Part of a small language model's weights.
Size: 10 layers, width 384, MLP 1536 GeGLU, 23.1M parameters.
Architecture: RMSNorm before each block, untied embeddings, normalized queries and keys.
MLP neurons of a small language model. Each row is named by its layer, matrix (gate and up: input weights; down: output weights) and neuron, and shows model dimensions 192-287. Each number is 500 + 25 x the weight over its row's rms, rounded and kept within 0 to 999. Numbers have three digits each. A neuron's up and down rows have the sign that makes its largest values positive.
After each neuron's rows, "fires in" lists the words (lower case) most often at its 100 highest values on Wikipedia text that the model never trained on.

L2.gate1264:505516524471491518480477465511495491504516465507543503455506506517498529502491467471465501488514494485501496546520481503479556525519519542484496490466519483534496510533490492500465482521489490484475495513524488473497514490484486493497526514513488468481507497540508503504523464483512526531
L2.up1264:504511527484495474493511487472526502524512527521519493459495507515490515502489499483487542504517496476513494505533480511439526482496505481468541472479477494514495524529485495517487500500510525503500527480507522465500555538516486503539487587500491517480487494506501492483468492511516525529
L2.down1264:467496510459495484457512482515524525502488479513505533474506476504515528484499519501482514511521487497523501478499467532432510479485528516455532468474505529490547545522504529529487469517491520525467489491511496450516504517483485488533506548501523481466475505505453523507450480512511486495
fires in: "president", "director", "governor", "authority", "students"

L5.gate1283:518511523515496494501474510483448473500479496507487499531526554524510482496505499447524467529511511520502489509499509476525496515505412549565495515486515513505525545502483499470502501495544472471514495500521521488469500468491481530483481506492497512504509491498488469538474493500540460499
L5.up1283:545481498492488448503521476557479463464487502512516479483502524503445479487498516486478510519516486527480503489496488527505448540510455448517465476510554478477485544494525491500523536449540500461530498502504509486538465531469467516470493459460496489507554503500458532465494494508468481470
L5.down1283:539518498510476498509541512473555477427541498502504509503550505412533517537459455500509490535463511501442476478488470452496502500471535498512500485506493525491509466533503475484511510482513527516501489467497512477493533477500471496451526506519506524532500487559494520446517498528475463503
fires in: "already", "to", "loan", "longer", "also"

L2.gate810:476490485532485468488506520504487514511457496522483515504464463523466474514470487503508467491471510475505492532470482532486484503471510499460466467459495496526462484471489524475461506500476522533484519496461481492499455480504497488516523509502474508488474518494458494496497469487521486500
L2.up810:474485430442466510504503486491467506492507486476511521468506535487495543558492482535497488481535519490520537501483514514484473509495485523495514513529479509492512479502456508503490542503520522478541481520456488511505496482519476521478488503506485544489485529490518508454483487482502507506
L2.down810:519472472505458515496493507469500469524507559503514525502489439559523496525506516492496496490527484492499526523509528486518535470500505505484516466489521524474517493523460466458443541515484543481528489538453492530508479488469500503518528503501464508507502524480518537530475503511477520466
fires in: "there", "isbn", "isd", "author", "authority", "therefore"

L2.gate242:483501513492535485466498520487512500518435485523494562473546491510499484473521488498537507453504500515485496516525486486506495463503467472495506488448511482492521541513531513483498491508514469494479505483468543462515488501480537448527508510523518466498477510508500565486550516508496522509
L2.up242:506544506497534459503487443510526473502515480518470500534482469489468470493484483526503500455530495463487527475524498495488504517497482485463492460492511485511473489506483491482521510473480494539522479536574528486512512493501474479488454506520490495457484499502495485513492478505512518444
L2.down242:497495474514545448458482561529507528495477498520491469499548506444519507454514483503451497528516491513473549487463513497539531507502541492492492502519514478517495547485502519463538468521521473534492523459482460530492530479494486515536548518512487518530542443482515503516500493458456503520
fires in: "2018", "1999", "1998", "2017", "1997", "2011"

L5.gate773:503542481462509533518508495498490506516549482506515507508497484502569556458482479519493507534478468496500510532499487487547496527510469479512506537476463503539451478483516469480504475502476470474503520455430489520523433511527501527496491467424493483489502490514519512482523483457491485507
L5.up773:488502459471509499486484479460505498444446519499524515454508494496505519519482429485485517537513535467532465468467553471508526523511500502555513523551494506516500488508507500514509503486488518512502508480484471505548497527527518477527472517425540474481498494502536526498482450485512508441
L5.down773:477509450530497528513499513516497487489474541509452511519483464471491496534469486486503499541498480598525474498461500522503528506563506464558502536512520516485493504495502512461521537467498486504530486491513502475517514536504510484504487563508547481458512535492512527500495491515472497479
fires in: "but", "and", "however", "later"

L7.gate1362:502506490454484504506479483470486513532493471477504496464486508493546484484451528526521504463498521521537520478484543426464492495503509507506505528529512495504496514561467475506517522473507474538497484505513489537463501469481474486512511500455458484489501481494521500461516504457493523503
L7.up1362:516496503524542519504503534463475525460538478480482520534447503542504483457513530516490536521494506462489495524538513484520494488520507542455505520523504479446496511467498534491465496504443477514503513548530483458579496480512446483506504491468506512528492499523507481470486460486501498526
L7.down1362:508521520494511506539491496509517504537475494512528502549511539545503486530513476505494480499530520534538485500500548523511505484482492543535484509543511532519511505502503426490551513454528513532481512473496496491500465500565491531532496491486486477496482481507507508461510450494448526514
fires in: "a"

L7.gate1367:570499429488497478464509520473468540513472472503493471477538534485480482535504531510471500487481486500516501491506476475502471497443517510523420489514499504486492495484534469552523487480517540497541513494477516469503525495503483515444524457507469542543563478556507544485477507503504464512
L7.up1367:503511502473534486507504514466506501515475501508545472497505504488500498543492496578518462512509503510548539517491501450497527510506501482531525530516490497519503476546484507480498473511488512482496458519512479540495516476508506500492527540517504504479488519499480524565487567491449492544
L7.down1367:483491524457482474495517495549509524517528546513489487526498484431506485467452492555507512484485530495538546453523479507472515538473501523494514536511478538534486501473529498467518449466544501483478456503505488489501501481466498480547551491451542438499514497548511498525489528517525428459
fires in: "of", "several", "many", "both", "two", "various"

L2.gate196:484483511492502507557489431515479448541486454488516551506454521474551510492561459477490555520539448521498536506486439543478523517473488504487493503446469525483506534505484495499501528506515507507503484459500512483469500487488542496485532465529507495520470538487502538517524544519491485497
L2.up196:454520536506515495529500522471507517519524476451500456525449475492528556498532430476519516529506445512506541500479490513479502525513505494469500472524475529483502499520496475564468510493509467501523477527534481438472542505525485509554508466524457533489485518543484520503481534509521489504
L2.down196:483506497529531474519460509505537496508532547507527505506456472493522551530528470519529506489490462518503469493503475547427470567507506497491522462528508511510523479511466473485493545508486540536521472474530503498508515528510508494524510504510517514458437510518508517499535545503499481524
fires in: "government", "russia", "region", "league", "mexico"

L5.gate418:509520507474500516458526518518516501507471471517508495462572522535523514512516481545507501520495499511518521490462510501497533548482477510527504570516489513496492536500489495500511512510499498500513459497490473485503510500535518446509484491514529452467512468522518494498500474492487425485
L5.up418:506492494433528484514497483476488501493489499531535505517526504486486505483517504474511482492487475429473458508515500531501513521488516500532524519506488492497499493488485479495512489493536547504508461480472502533531510539495478551485439464494514460492495510495494458515488537433469489480
L5.down418:493544500480491537520517515519497481533476481521457456495482471460457474521529510500520522543505522534516493506474534538497479513531516473510499509502491483474499454479488523542480529475518519479526521508547475479508472528494516466525546514481546478517520527534502543527494478509498499495
fires in: "and", "since", "as"

L2.gate168:557510477498471528525502495514500501488493494499528511487488484534520482506509523537474517451508503507485483546512453489479500477468528483512513485462503476515465480492515536493488496488498449511482506498548542488499487544519479490475511519434482515491524547497530498520476494506486485488
L2.up168:528498501497483497492505506512534524476513522488485526495540465505428544507498554534491547469463464453462482510515501467474482527480525480518570472484530480468488468502496507495512527495509512517498507466517555469515522554495520482512516546475527493508493494522513501504502463518442472519
L2.down168:557478477513480517499490546475514491461533479453445508468508498559474505461510505505484578481487467477456480498530465475510481495442550485510556432474522483452493477518503520454522484466487504493510491510525561464494494566515516513518559522498516496511505494483495453510503507519458529509
fires in: "no"

L2.gate395:487478503495449491492480520501470493501514441476488498491530487516519474467492486527489496487498528497495490502485530535489518510487536450514528494555522507544504517448514464517483533538533522564457493506488486477463449507498540485536543519513537488492487479485517533471485497538507514497
L2.up395:505488543486520535518458530448506498469485495469505478489540509516490523514520503514538535493467439545477492504521523525483515526526481492519483517499492524487486502521498494503505530538515509471502509517511506455548563498510503511529480488490527487479499444512493460499487541481470479544
L2.down395:479501439526494500494429493522552460494495470496476469481509491536496506488533480523506468485486466491531481474492513546497521476472493454524455512471520488533527502480506514509481499514522516515505509471482503480509501506519486503504469508516508481477518477497481563518453534499498458530
fires in: "international", "national", "public", "roman", "republic", "britain"

L2.gate267:513457507481467529516475565476449513507523472526469494495480510470483502509537560478450505496526521500506482552517489500443493472542499546535491501493513538513508504532494481513485527548535496499535546490493490473498498548494486559473514483501500530501492530503553542516477513470476487503
L2.up267:480495506524501473517462509488520531534509497468504504464491473526494511521476472525521495521483481493528491489481464517521491503505525477523506481475513546502502505508505429479496527469524406511490479433536539506475524487546489513509526476509468462492511473482487474482521478554498482529
L2.down267:515468540518513481499452535523498540479521508513510505491477484570500534506487494486497502515526477482507467494496475538479488499533502504533562472524488546482517474503476443508495526502490479504503525499525513519520492531538515545534523453526486478520478485470565509481473510472467449522
fires in: "university", "west", "south", "north", "east", "x"

L2.gate1182:512518463492512539462512474470442485498495460458483496515506482484519482495509495517462480516483475552493499538515485505483502488504477524544503515501502517533490494531490466510495504506514487533516491459454485500492545501483487530536511456527469451511494457526483501480483512554493536522
L2.up1182:497498452485485515533524526502509498457467521508486505546489497505509484487495492497493486466549498510529466502471534498490472538527503461503564487494466489478518500518485505523512499535453468518508449544500506496509532492504475519496532503521500489517488506500547551493518470502565466491
L2.down1182:492472491483507516505508523474534536515512496509515506518524493571535493492495463502503460494522492512498470526520469526541485513518522444515517474505492527485478492479545508529476447493506507487489497554472466491498524512483495489466492479534518456532487457512515541530506515559526532498
fires in: "12", "10", "100", "16", "15"

L7.gate871:542537501505488503459517455472507510520490443482525456514524486480492496529489486501502473537505450534533500482523492528462506573522451501508443532499530489555474495512542504504484477490494538494511513458502508468495509518532473478491494503532498516501541515475487518449483510485504499473
L7.up871:488508496510466493501522478507539487543486486533477504443478544501452504506519500454505578480495439477494501496529498519483473495500510492525471527476487499501464507453470517434474461501542521529534489532484491488479477527514475536513455463465513497503486510478501490480493531495468512481
L7.down871:502482510488543458493523477481479490508502514524504500503487499472468512478479482479470488493500505498530479472495522469531540488485513501470508503538489531518486469467471526523461527482492555500513492465543500483496526489476526469490514526497522518520502487528488491525515485557449481515
fires in: "as", "distillery", "voyagers"

L5.gate432:478474499515477474497502512472505523531496470481526472542462518525497532473524462522488509464511504514460520540477518479481533489480532488460518518534533466531463457500483518508500501507518508485483500489488467493518520468497507543509533451457504459507465472579492490468511520465521493518
L5.up432:502466479512549459520464442523460514535504464456501485499437470523531505477517495509544476510475485473485493530497517518502511470497510499500486474508526475471509501468507551495471500498505535519471493547530450450496531550507462500547531477481467543542494516490521466533527500518486488491
L5.down432:456483535508510490493488497500493536530468492493528536484486507487498462501501502484469484512535466513531494493517505513519489515498532478516477521547521488487488483511495489502448493479533512469542492501467512485481486514518520529509504465488476498525475493531509532498506528496525509530
fires in: "of", "höss"

L5.gate1510:523502481505483509516466525528480514519516419453473532467511570503520516500505535529481479487450510492493491491535480496496503499475526529510516475523507534493508477484487497463543490488517498497496528455490522507487533524484504565493501481473453492553495520510508507499447461482551459500
L5.up1510:505511483492529516481520515464483508520484498506495497502501526538539554471498489464501469546468535525495491499515528494486490447487522489474527495515544446506527507499483482484540497481483532468408470534529505516518443478499498511494483481512463514535519461522516479487502534514530535521
L5.down1510:469470502533475505485509521499507511521482495457481550467510521487499494497485503476476517517546509491516513503499501492490515469508568554444502491505476536498468462510511513494479569491493503457472503468515500488518492497523518496530511513473501507488504494515502499534509460531516490489
fires in: "of", "jeddah", "received"

L2.gate605:503488480515502520519532477497539488531496490463519476540483541508540512533521520493509482504528512486502475500476501506497510428525510487522528468540506487534512495471542491481450520524488475481485510480479465477439525502471538492501551434496515511488457545508498523485479528521547466560
L2.up605:487462525541515525501422456525562465467476472499515497519482485522511528430487493518496492515506488486519460486485500515527506499506489490517487502529431491571469535497521505485517514472542501526485523480495429482478499496513490506550465492492440531495483438497477493517530521504526499508
L2.down605:483511531531486470516488504502522457507491514467551489524492512532525525477513527465493501522458535437520480480493488506463468511490466440490497522499512459542506481508495468500466523511524525489525507496540474479526508539526478468530529448469454502496488494486536517506477512502530497500
fires in: "party", "congress", "association", "league", "government", "union"

L5.gate1092:515533517504521508514534532471469497462485474495489524521500514481509474521474458567480518496500492519512517478526475529505469531487452518479477504488515495495516505559480502477526537493514457508528533515431533471479495504512491510477538515508462506492493508505534504464443490468511482495
L5.up1092:488455465511554524510512465488529483501474471480487485526498522521506489543480480505527520522508482503514456501500513546529502488522502560493488508493514446491479547499522520515490506493488453548492543466521488517546527518520515472509484486466494525483504436527509513522520524513502505531
L5.down1092:514507501473476526483500550471508519490515537520493504560485487536501521474497516535516506466516469534457513513530480508477473460498488520506476512493485513483505477476521477521527436516516508519472518462526497493464508504505521481517499480492464500493496515506514458488543510465516526516
fires in: "united", "pexopsis", "york", "avenue", "town"

L2.gate986:510446511488514478495522474532492471488506509507489463529484468490537493489524529440479529509483502534494519520485473490503523525508510490467468506476480471500480510446496537520529473484494518518475498538475418535497508488482517440482516494497454485491494501543515550506510507502527462497
L2.up986:510514494485472486505497458513482503498439535471492470504518506476481518517519488488524483556557546532477510493522464499504479523524490517443462503547502478493517491470500529460514520510503508503489482496454534502525542513507524493538454487523526495451543486499475507493462439500520479440
L2.down986:528519575508468517543525461458499509506523545475496508525507491566518514531533511506488521524504535515468476489495446510500517506510507510499463486455473473448490497473490512488527507494463514497485490530488518498497524527500511476540503495509504478483530499484489519516446534501513511482
fires in: "there", "area", "therefore", "percentage"

L7.gate426:535507436532493536527509480506505526532488510506519543520476512553569505523466499527493497465482531503518494505506498524518470504481516492475529523501531526514507491536538522445546551469518537474475466488480529533494465461509476480495538508484471488510493503537514498464486458483502495516
L7.up426:505553492519529480492550483501530472500540478545526552520485487528470502551532543498466497526502514521498530486500483515516507524461496522524511522533482508489469541487523477526511460519449498470492479524503485470528490505487549487513479508479476512481476497486460485525496493501539494516
L7.down426:514506504515502490527484511474461516497529486503509519460501507519458502522542505539516536492485453516511514477519515535492458502519516499470496507505498495520505536453478519474483499514475470516498503493512530508475488483526493532513522456495505475470507461496517487449498553471489497507
fires in: "a", "of", "away", "two"

L2.gate693:500481472504489510525436498485499434472446491484507479488555495494539514488538466488525455494501479493503547530503461493488496502480492512468511522505447502457505470495504524528505449499454491498503473511462537493453450513493440536506492457508474495499492468458500536523467530510509498470
L2.up693:505466505453488507508488541506495502480508494524464507488481509486515510528529473507469470533460486532473474499482494455513546495506495469473504507514506517548509509482513504471527451483526462524480493473488480522512476502507489455490496474492516527541506506513482534490462499483515508488
L2.down693:532483491520515539472523513520476497503506476491522552499542509478463521477498456496522527482521515512509522459476494554471521563508534515486496513500495526503503469470487546531489515507514517516463495500491510536479479489536502531511488521474454470524487509480501486497476539514452531517
fires in: "of", "nationality"

L7.gate1507:479505455464495501486486509523515467552520501483516496481567514502528497491463479521504515508519474525537512494508524488465460531511489521537492530498497520426449509511556540522515484477483483486443475487534516516508503488453506453466513503529511428509490485521510463501487512467506502546
L7.up1507:484497516502519482511506498522494463518528482489513518509470429534507440439491498507506501508520490430484515501482475480504533513535503515532484521481517472519505479484531503469521480485504534499504519508484470520523499527487493542489499512490485533510469501488494487511516510478492506480
L7.down1507:498514510506486486479514523477492491485502504534504511474495482477413528534520514502523501495511502497500509453466530513498479495501456517487480504488491506495476524513495493502507512492519536468460504534506503490486502534460517475515484481514458465465519503529517515545529486487499501509
fires in: "the", "a", "as"

L2.gate496:528466503486508518510471466468495468496517468508520507516541491494473501496500505455510483520486556488526498541484490505494522529506494479519477460529496520516467484520522494500501530471481434490494517500468482465476502515498522448517526501560520501513534546497503508501503520529494551500
L2.up496:493515533511483546458489471498521502465513491491505509473537480466514510536461462513521535506506473498513529518479494516444531506452507491503523518492489508545484512502525506493491450515464458476455540523478495509512511500500519527531481461513504487535513492489466480518535476489453524458
L2.down496:508489535514471573495503501452485504497533468469461526468496479537507488528520497494520490483509486480510479512475516519457522511495493493483504514529480541504533532516509501494452475499489489528462492518461497529523478528490514523493466477454539485505516502485464556524509501496489534460
fires in: "of", "public", "child", "family", "children", "personal"

L7.gate619:532528481522485493498536469535455506513485465565483472525522508516485544462480512458522507546523529504519484517487455487512518511510425526500522534478478500535481524492522519512493525480529460512488557481513472520534527509480493444533504500499488530514544483476511495516500493502491501479
L7.up619:498480504522504459459483500516453506505517519513490503508493522473461508465462499458465521523519522507499470549498476498544503460516494454490493512516484467498472505503456482514463503517493487479474491459515442502535471500467491477529468433501539544562537499487492516551476524497508504488
L7.down619:522485492485504480529565463456481484503510498452536523510495510508476536505506478470530462482495494474513518476505512516493464492494499501528507533479487490486522474482497511489543437558491515447494475496508499532494507499484485517514471469481474504500509526492505522497533493447474483488
fires in: "in", "on"

L2.gate269:506536479518485489489489470536546544479517504516531498505453508515480509463541544520509487469456493473467483513524494504518445534458517521463514513514530476504454441447494527484489493527477511479481475531531497520479486475490519522508501520462488511493479440469450452455489490494495471489
L2.up269:510495442500476504519469515464428494518515454506488551490492514519509497529506515522537538515514483502522476476490452506503478499506511505526508496521519535495508512500491480568526502482535469521473535502497495479497479510488491516528514502512501458519476502535462500516464508548488499491
L2.down269:481523492501461522501498470532474519472494463507520494496481499458508480503487520521555534455524521515517503504503479522510452493492523502502466518524536524517487509522528545510507507513573520488490537545556503499492508491453536483508529519490513472516482512462435456532496491526496489475
fires in: "album", "records", "motorsports", "band", "recorded", "played"

L2.gate1468:518450508497522500547481475503495508436528451512545517463485483473472511467514484490473499482485466495485525533469488452491469492517526533523530496481520469483494479482513495497457510498491509477500462496462522501485466516532482509537490504470502489504500481461422519486501506534488493477
L2.up1468:506471507445456478479499525482505519470530519460527517501530503520532516551501521477478539510527496496503514503502514486518494549512529498524522506530516518476504498482474522525484458518502507490522496478510555481485504544552520579511539503524541488453507475539487497515507474518488518466
L2.down1468:503514508503432509511501558501513503483532512457511521483527524594496520527467531493487499497471478499474481508518471467499515470458528508510513472509500505482493507512484518510495452518467495484473504498518559481492492550457504507495540522462535506509533489481482421508502499497442489543
fires in: "no", "motorsports", "ford"

L2.gate1169:462481502474495550506477500559497475473493472458519476472499498481501534521473534519468465521501480506533513497444512542466514509487514529477496480519470529513501515465494522504487470440541493514471501501464506496460482519503491502467502469503526540512505498513493518473497577532480512506
L2.up1169:555502514505497496498480491476506486471439486478473507504520509445476519490475512480509505484498501509539492530452489508475530487521481481507499507480468528564460513515521503478457530511510509501504523485475519504499523516506526453498515508516516539522465465491536532515482460488499505525
L2.down1169:477483498447515517484505528472523495461501464492531487478514501497502510519503482497497472492500493492521465487421480563438480517483481453481528503525491507504553508478460498482490498479477511484500489529503516519482492526483467491514473511472527519518491520505499531525488518535504502451
fires in: "university", "national", "education", "international", "public", "college"

L2.gate1514:536516528446525494489456492498504509523529457513479505527478470505509482499466510478533546507540549492485532514531494471474504477508511537470510494435530511486513517523516530516456490489485516502524484495540494452499508525522494501515485526550561483525467468521436518540503512472472536501
L2.up1514:457464475496476526536478472447482505489537486496521470485487505487524540474482529509483573466515475478505468494512457492481483516518517521494479544490467484552529475492502524494454470549467474494482497521487476512487504504483509522534514522484511502481560495469521462501507510471497466505
L2.down1514:461492551467480504515494480492548497489501471514505477472481485501501482492508490528477494507532505538477483518465405497508450500530538517496507514495517503507517524488467508493463439489448525499469505497535520487507534556483497489497507506519496480496491496521464488471516463492528513509
fires in: "president", "due", "director", "part", "management", "manager"

L2.gate298:522546501504468484548464525462505485455483484505500538527462516493529500478490488470489468468521511526486496486476515501495501530474461498524464502503528486528492524500544496473465461467495497474473495480502491486499504526457480502507488542505512490466502498466494501500512487562477539476
L2.up298:518537538495469464508500446474530482488463530475520497538506534497463515480463463511545499505482490515470461504515498480506470508510527525498507514511538527469436468474488508483470498500487536535513467462515505482520468522489523479518549540460517464481491534500471487499490473479463506504
L2.down298:524534477478468496507520516405466502514532516507515515516468483497500494515502519543507506518487464508498490494531514511503468505462497491526485540518550453457452530452506486465489489515476515495501514489517507486467504517479476489482484503480517477467505467431458447500497542515522494465
fires in: "no", "any", "this", "total"

L2.gate996:457537482468535521475500492515513457462507499504543497458502491479494477486534511482475465511489466500501477502479489515517487502520455451470492497477487509538481489519485478503484480476494486513505484488468510486481480465499460479494513463542473470500508490509528514493519482483467490506
L2.up996:540498524486549497485500509605487507481473456500521512508518495485474532498460494518499541489525522541537467488533460489505483513550527516489501495468503526475465536503503499473484502510487491468529525520482495541463535494537495502480503507499498544493480482524498507496503441514528459498
L2.down996:512541490483529494503512510511506494467495512484518490529521542439499528488518568484518466494496529473497513509504553525527490489507518505527550490483490483515536496523499449510525461528482478504515483462467497520521499449561524510572524529528495494487463519517454499484520537448497489514
fires in: "1993", "1997", "2012", "2019", "2008", "1999"

L7.gate870:544500464497462516492484480516514504427496486487525540511504549535564480481493528529478494512510525475488515511490464520550480508539460537521527512487519515506501465518523539474485533509468503479536473507497502499473494483544477510497509464526535471508516505469468510503483528489497522509
L7.up870:521535489512506480416483508493481518522517521517513485542514528497489522477479517513491501505518505505499511537492482512494495502508451502501493492538522529532524487496496485553550517498547519472527459532543529495498522484507484448497487547542478437463514469510470467523511508535504509450
L7.down870:528479490511541522508551509471540499552497544494469500474488469457471522524451412522459506467526526532480519480508483528493540522512502495478479473528513545507466516512463450515521483510504510522494484513508502494522491491531550471503505502492499503480484520450497502484472485512509525532
fires in: "to", "not", "longer", "nuevo"

L2.gate16:495499492510513491488471490500510504524482509520493492489520540474500537522529516478471539482522501499498475519496450520507511504514491477523500524513475514498452452485483534518522483502482480515502521494482487501523513532516504532511497532519517512510553458486489499481477478477496514513
L2.up16:513481507469500474500461498536546529491531494522476503487495474509492526475478510465481546534496491491541476482507493485530498511498506512500521497534516434433513472503498497513498502498483485497502533446506478526486482489499513510513452495551515517553508504508455524448474529513507491529
L2.down16:519505503491480483520457469541506497518508498495508480475530491495500532485497478454480521486512526490512445536501460507517501462514510461524502478521499498494495468517474497518477484489495427516468501508475510511509511472507528534496470537501499520524537475527501522524495456517482493511
fires in: "on", "in", "ontario", "international"

L7.gate190:511528502525498497467493483514519515480495470511532501443485444522464566476522520525487556483495445513477499473491475490483528496522460507514493479521509504523476562513522481516486491489478511472480509528514475519492499513509529512486508457521467434475504527492499529519504467518482487498
L7.up190:486552483525502503507493478520524444524468496458514524485508489452568513512514506541454467508475508469509507448504515498523511502456538523449544501497482482494478472537546533501489509523475483503506455516505504494524495488520533498513531461473513476471486527509501469499546484559477495537
L7.down190:466517489535483537512458477513495491496476519481513507469500533509483537531510492541521515506514517492501507513514479511512535536499518504498518453511491534516520516509460485533490533524472478485461493530487506487481503500524518481488500479516478470493495509419490536471534471504500505486
fires in: "the", "isbn", "a", "m"

L2.gate75:493482551498523533499487488544535463434512472470508491528527529504459539487521522484490506550477473531513491507466498482482542540487514507513521512511494479510472512442439515511498504472478505454522505493500446501558517512511481480504464497508473518528531453529469475486462530510525480479
L2.up75:500472501488528512514506510477470489489502459490516486502502512500544531486457506515439520515497523514505509511469518473499536515508508521516528527594464458542486506493476493494511499494483461487480519547508507470492474496479529502439470498497496524536457500555508527488486477515474473498
L2.down75:480529515529483492490490511516477484546496458495504466519520511540557486514510499503436512492501481520492446498430479516429462469478512518512507512534472473522527473506507518481526516488498473506500491533480508449497494506485484485512482506482512513487504530548560531492513485537499496516
fires in: "family", "school", "college", "university", "industry", "education"

L2.gate581:505439496452469549527483488514432523504516448501424526525449502476522511554497526512514478516492508529493490527462520461488532505503448548534459506471492497470509512489496514494498528494496483501476530503500484514473517526492485495480482488508492483532512509550480495521503477478469474568
L2.up581:537423536488543527519521490508521511501518517504492524462502478498506475517474496500498463501470525480531503519530539496462499464480502466486513491514533498487499531469502435491501554470463517519483524552485476520477465516492514494509502546502533519458487470518492462520492493495458466522
L2.down581:473509449475494464476480489490526499514493541545501496457474499500478495505457544539487418504481496493511497506527540535462504484451509474537516479505555479490473542516408457532499496511503511510488507524475489508504477531524544483519494504514478544503509478499539440488487500504457484489
fires in: "4", "center", "3", "malaysian", "1996", "5"

L2.gate720:533511482506476482511503510517497490539527511520524497504521499485464549496500513521461508479502492500482499532481481467543513515517519509508514490452517507499497482535504496501495515479500511519507460505484503496526469475524530503469476525522546502483497486516473530505505456482492488519
L2.up720:530481541465464506514484525445503532497544462494484532533471466514522475493527500538481504507443455516520502539512513475529488494493503478457521455530507509462486512503482511491481513482481494453499503542508510490512480473497472558520516454477477474491461480515462475508470491492486475537
L2.down720:520509471483456530501491536496505449500536505531482524499498490466496513528525515526533474493529497449451503513524488451499477458516505511486485513451538483493451511544479477506507491501522468472516498506514531542518461492505504523460502513493474497502442493516474497497491501529450503537
fires in: "2", "4", "cd", "volume", "part", "5"

L2.gate847:514475445517482479496475516504483523496460485570530493530502481517490507502488485577497545491465558504486516488484458486468544488445484510479505482502489502529464479503502522485483504490519493468498521507514483526533460477509495480498499492486512454503507492526455510546483458496492470520
L2.up847:504515519492528512470492522495458508510544498506494461531527484501475487533556513520495491506469481540479472474521470488470515505463521523496530508526500503501528485495492526499542544514508528450544506497533560490489514495510466546532526528467485471495491450484487500512507457462472469489
L2.down847:444500452526515483501490458499524524499496465524498500513489531464492536507510520491473459483510517481526527551499440523482478497497518489519520547495475524500533463532486510495516506504545518490509501497518507515475548492484508464504472513456538496492478517560498506569506464521530525485
fires in: "be", "been", "available", "information"

L2.gate572:509519506483507517506529502478463531515533473460525479546511495524475488491493531478516506525488520520491499491516508469530466517502523515522488510496508502519451439510486512491480480514520503504507519508514471469477497505503510478484518485521485479467516514515500478471495532500464468528
L2.up572:513498529509501498467475460495484558518525517507510506515503476506497461515530506462538472537531486470483476509529539529474493527525507475493523445493521480471493513474522518497485469484506497554445494482548527499478479527498491493474508487501535501506506535499517488513455466497506522456
L2.down572:484496508519473522451483475474468552523518454506493500500461431515473532506480501435534496476528444489471482493541524516489486513528489483546505506506552518476510497484530534483491491524494496459483499507524541456504476532493501528516528509490474443477489471477539479525482502482472476442
fires in: "any", "1", "x", "south", "youth", "if"

L7.gate167:578495524481486541501510487496480467513533477497473482509482487507504438514536485547554531504476552492465528509495472494535476475469486521474480508471507490486514457496529484473513547508447468506513501497553498496498482478504511469526519509481496532573469475486529526509518540502529501553
L7.up167:522479508513509557490446490484514529507521506467503548490536513519497464488521531505515490489532469510487491479493472464531491533476495494507472505515493496528461529505504490507537543491503489550516511485499529494510501483474481497428516538505552512489509488513536479487517503476507488544
L7.down167:544503493538461543551445530461530520457535522491501500465498522467495486494476477528481477508542522526510482490469501473516476480494489489525567459467480466483481503508554496501505491472446516522505538448495535462526467487517463502501537484469508534453482489512536480482508479528493499522
fires in: "no", "to"

L7.gate1252:493538505525481518490458493507499502495501466527482523530487507520452489502534512449536480520508514462520504524495500472494503499474515529478496479521465442506474549486515445502491482459447512493503518484554480485545491487490523489532514496464485449489475537493491518535524534496531489537
L7.up1252:527493466495509499544536526493490514505525518459502478475499545517508498538535499493496491481468493494518498504478493554507491478469495549557489552513539508502476501522486502491495476462471503478514483493512529486472497509501504477504518452460491457491466518509488485501512496491509552557
L7.down1252:523506513498534498497488496499480509453477502503524501501527480502537480513460451473526518464488486556498453511507522508486533511529514473565522544510527534496552512491473503481491538489471444511483508508493578494483545469486469534478487471463479507530514500495474488469501473517484482508
fires in: "an", "the", "average", "s", "a"